python train.py --num_hidden_layers=13 --hidden_size=160 --num_attention_heads=5 --num_key_value_heads=5 --head_dim=32 --intermediate_size=640 --vocab_size=4934 --hidden_act="gelu" --norm="layernorm" --norm_place="pre" --norm_eps=1e-05 --positions="learned" --qk_norm=false --attn_scale=0.177 --bias="none" --tie_word_embeddings=true --parallel_block=false --extras=["capped logits"] --init="normal" --init_std_qkv=0.063 --init_std_o=0.0 --init_std_up=0.063 --init_std_down=0.0 --optimizer="muon_variant" --learning_rate=0.0041 --lr_mult_o=1.5 --lr_mult_down=2.0 --beta1=0.9 --lr_head=0.0204 --warmup_steps=200 --schedule="wsd" --decay_fraction=1.0 --decay_shape="linear" --final_lr_fraction=0.02 --batch_tokens=32768 --max_seq_len=512 --doc_mask=false --train_tokens=266200000 --max_steps=8124 --dataset="wikipedia_en"
MLP neurons of a small language model. Each row is named by its layer, matrix (up: input weights) and neuron, and shows model dimensions 80-143. Each number is 50 + 12 x the weight over its row's rms, rounded and kept within 0 to 99.
After each neuron's rows, "fires in" lists the words (lower case) most often at its 100 highest values on Wikipedia text that the model never trained on; "fires on" lists the tokens most often at its 100 highest values on Wikipedia text that the model never trained on.

L8.up85:57 45 42 62 28 33 57 63 56 61 62 49 32 59 62 41 61 65 26 63 54 44 52 53 60 45 54 46 53 62 44 43 49 47 44 47 84 35 54 53 39 39 32 52 43 51 24 53 47 63 61 47 42 70 30 64 62 47 65 58 42 26 26 41
fires in: "and", "of", "so", "hearing"
fires on: " and", "e", " All", " so", "ced", " of"

L4.up501:31 56 41 44 69 44 52 46 55 28 62 33 47 51 78 71 53 50 44 70 45 41 50 44 48 61 57 37 48 51 49 53 35 32 58 63 42 40 30 51 65 78 44 57 43 46 48 52 49 54 54 68 61 50 59 58 33 29 45 41 54 25 39 49
fires in: "national", "international", "january", "country", "1"
fires on: " National", " International", " January", " Country"

L3.up589:63 25 33 47 80 50 36 37 38 62 34 48 80 53 64 68 34 56 41 48 56 42 51 78 45 66 42 61 51 44 57 60 28 50 62 52 45 54 45 35 36 18 43 52 51 65 52 39 44 68 44 48 38 52 46 57 67 70 47 48 60 55 64 65
fires in: "research", "found", "special", "statistics", "international", "military"
fires on: " found", " Research", "istics", " special", " res"

L2.up49:58 43 22 40 34 43 33 68 32 52 74 50 49 59 63 50 55 42 42 45 48 49 46 60 48 43 66 38 35 54 43 48 59 45 39 31 45 46 58 52 35 48 52 39 69 53 38 40 77 50 50 78 61 41 63 51 61 30 63 58 31 48 32 42
fires in: "an"
fires on: " an"

L4.up593:27 62 55 59 41 64 60 75 39 34 43 33 48 51 63 61 23 44 40 60 74 51 50 35 58 42 36 70 46 49 72 59 56 19 48 46 47 49 63 45 58 53 34 52 47 58 54 59 53 50 36 59 56 78 47 68 34 48 49 43 61 50 35 63
fires in: "of", "from", "promoted", "promote"
fires on: " of", "oted", " from", "ote", "ong"

L3.up50:25 65 45 24 30 25 41 42 51 59 36 40 61 52 62 36 80 63 17 35 64 57 54 45 61 70 59 41 69 51 33 54 61 70 35 55 59 49 59 68 41 48 73 61 49 39 65 45 65 45 35 48 63 48 60 46 65 47 39 29 26 51 34 55
fires in: "time", "chinese", "english", "words", "movie"
fires on: " time", "ie", " Chinese", " English", " word", "Ch"

L4.up575:53 41 37 58 53 34 69 52 73 40 69 38 66 55 55 27 45 64 42 63 44 33 58 54 38 61 37 63 39 55 62 59 42 74 54 36 57 42 57 58 44 52 50 64 58 52 41 41 46 48 52 21 29 81 54 39 46 34 33 68 46 68 38 70
fires in: "total", "0", "bronze", "time", "omega", "hat"
fires on: " Total", "0", " Bronze", "at", " Time"

L3.up427:52 31 55 38 50 30 48 50 19 61 46 35 55 49 64 82 55 67 45 41 56 43 63 37 61 46 42 50 50 60 49 75 25 46 37 52 44 29 37 53 50 50 65 53 39 66 52 54 54 41 67 60 54 43 30 33 24 49 42 48 52 35 48 81
fires in: "s", "division", "conference", "college", "school", "ncaa"
fires on: ".S", " Division", " Conference", " School", "CAA", " College"